MLP neurons of a small language model. Each row is named by its layer, matrix (gate and up: input weights; down: output weights) and neuron, and shows model dimensions 32-127. Each number is 128 + 32 x the weight over its row's rms, rounded and kept within 0 to 255. Numbers have three digits each. A neuron's up and down rows have the sign that makes its largest values positive.
Before each neuron's rows, "fires on" lists the tokens most often at its 100 highest values on Wikipedia text that the model never trained on.

fires on: "le", "ie", "at", "e", "is", "it"
L6.gate281:107138126105108097070183173139126179159085115057077171150170092090173147131163143164123207125176126150086171114128144136133093097160130203117111092108120087110165199121107132115124127073139076091131110066108130124168085108133155093116129133072143131054144221122140135150108151122087097131
L6.up281:113098100118126067104086133134197091136106178106058068183140198083175158156112176144121130082163180117108170170113153129158128143136106119120197070129094140131175158100181118106123143111168132089132133179171149163170122141126118135097142131113156149133164150134114142138142128138151139144
L6.down281:132170139123066116188096095140185088082143099146126105153132091097100098148102161165145058094162145134158140170119109121108129124154105103154192095167050135154149028122120116114122076115121143138141092218139149127106097202132151168171138128098180122145107091116175141156100143112126132138

fires on: "b", "ic", "omin", "ific", "he"
L12.gate17:099072149122089124196133135134112197152121088147120174144175105150136105119159108159145146091101120152084145115159132093106123061077151133176092146092116140077140158119155134132063149112129121117157115142105196108114150095088136109173096102159166097175134111145161217100113144162156137137
L12.up17:137090101190190166075136114130114146200120115076133161122140130070184163081142122159196116175168181126104093066096113018143162126120102112136126126149162068133102125125128110116146099129070127079090113135082135113121168163142111140127106156151100145133181119153153140161132131095096207171
L12.down17:144138075167121091096160083151155171104132165161072153162082129178060130147150156199166138132149138122094166114092081154126128094108120136093111157143127070085097107096158090122150136130125134180151158106148126134065110145091135122104113117164114127109096160099092106186074102087168115133

fires on: "ra", " b", "u", "it", "o", "amp"
L12.gate107:195090128145059101118132170127100201167133167083098123105113153118156143079130132098145096090109107172178129082140144162100181133115120146145091092142080132157121103184044110188106181081108168123117112109108150148156137084154062175131166158112160148123146081108152191101100135141116163120
L12.up107:113105096165120074120108128120100110167145115098133116123113159087114106115142156118156162125200153135079142127132128089104108175129106148122095147146121104120179116198137142160082115161104153117087136122074146143087167119180142075115178193101123105165153126163094164129087131133161167125
L12.down107:167180136158160121169128109141120113117106147132076142163053126121125190109198096084137147138118149141203112146094144168114191177129102144117143098115174099130092129144111128101126122094231111083113135184081116159158123116093159126071087177082136134111067183112182092167171103149126164093

fires on: " was", "r", " been", "it", "ly", " to"
L10.gate170:142156102135164163081081160109130137192089146198115140070109138133191112133131132153108116072081119134139117128145141092152106094137124083169170156126112174160103187163124123189105084139104073150110146123147132103048151150097143143132162176075128119061154150087104021129118104158151173137
L10.up170:108138125121097123122133158079121117125075204159109184057144118115065173112092086186124122081164074132186119148156127134133080116125081151134107125110120152101077126136109151117116090104123066164164068089161142130088161169120165109142133102083049105102146136113148089097162078077108064127
L10.down170:110099131144163130172085163128098102180158093108132079096155102113161126155156133162163119115115137119122123133130057141107133147096062128161150123084141096124101087112146147077097080142179194125103182130150101122122150109127159131129108059187128132129140143120118069153132125130073109104

fires on: " b", "b", "er"
L11.gate327:109106163177086141134107150092066207142123070099126148123104123118142174140126117155111134070075114071098121118151162110112119139142135064072140175096156132100162081124108143073124152158142130135209126087110152133206166159078132085143111122093094160128104152077146185171137144147077132136
L11.up327:115134129131169088116095073155127172146155113109055115126115192084118165165154161154172070236121188183094158089137115110136101153126105143103155136209140118098114068166115080138126115133133086122103118112098157122125197122132174107124111123095161125123165151169144163127070105118135137113
L11.down327:173135118134096122188129160138124084142137131108109091149065183147112149094104105079139157160141135210143111085123099143122096126157096144208134088123090096071156133114130126184133141076146163096131121177131101189081143145133108151078124182148085130147117178101160122083166090161153172157

fires on: "it", "t", "st", "ic", " been", "u"
L4.gate121:153198098162120190082144167158146093156097124122106107137130121116147111120116119111129118089135113150129108148146071134116158126169101155163192059157140115170125222112139155110104129118141088096122150115133119125067158122115144104129111157066087154116105122121138078083136141132168128123
L4.up121:132096140123110117154114115096149144090093124119102143168163113082118109128166096212126078148137103192134129114073121110133144124162123099182122088144126232165160125168099130147184162043205133132126120085148131117113130136120134168115117079122138031138109127066108131091108138098137077101
L4.down121:099091126177086029106149124065155093096152139111158080089074150141118128146117096174121176144120184114177141150093088064102134109119143161140121195113148179105138082115109113101140119072100147097087112129121126111103109081175114128103102127084142128169184138106135141150141099171116071057

fires on: "in", "im", "oin", "b", " to", "al"
L6.gate199:116168101146138122153126086184123180100100159147169113125118149160153160180151111131095133141144098110137114133081114131068106085176117188082150205103111093124131119145110159133090100159088120117092159158136159122191164134122104122221113178119129158121114128129157136120094200140155213138
L6.up199:078040153135172134129193118128116160195084167140122134135142116111123124132092060113118122190148140174126164167121085113106088155196059154088134119114168077118127124126170063103123087123120093133102138089094103106128167067130093099171095096099142061150142134075152065084087115120127150121
L6.down199:108197115164135066140126130126127144181123198107190111211123137165141096178135086109165115124185172172168156130133118180157092097146125126141119160174112166114064115129133111147114159093073136145115120118096140123094114122060157089095088137124106084161114156116155129148121134152080154144

fires on: "e", "t", "ing", "f", "le", "k"
L6.gate413:111107140153107144129151146168150157120120113179126181220121140113160148097087145102123109157143174153078146121111153088148096124122107168088106078137160119168069116123075143145112137134148156081077137106183145083141134150113115088134151158153137120101133185106150214153075140135179134091
L6.up413:099152131106115091139171101136134181082094123111157139133155126171209137087090112148128144132177180075135179187099111106144203137066143162097148127131134075133134118062092161138130119114130175110130154139154093104148113157180212150172053119144118107149135139113079113149145109164132132112
L6.down413:147114111079151129157090084152149098107167092087109032125131080134062079140163153123073086145102081085122156209122155115098150133132108111116138123138104150102117139133124137109133126069080130090155112105114111136166193142172176113170104101127174121233079121089079122114116104099126130125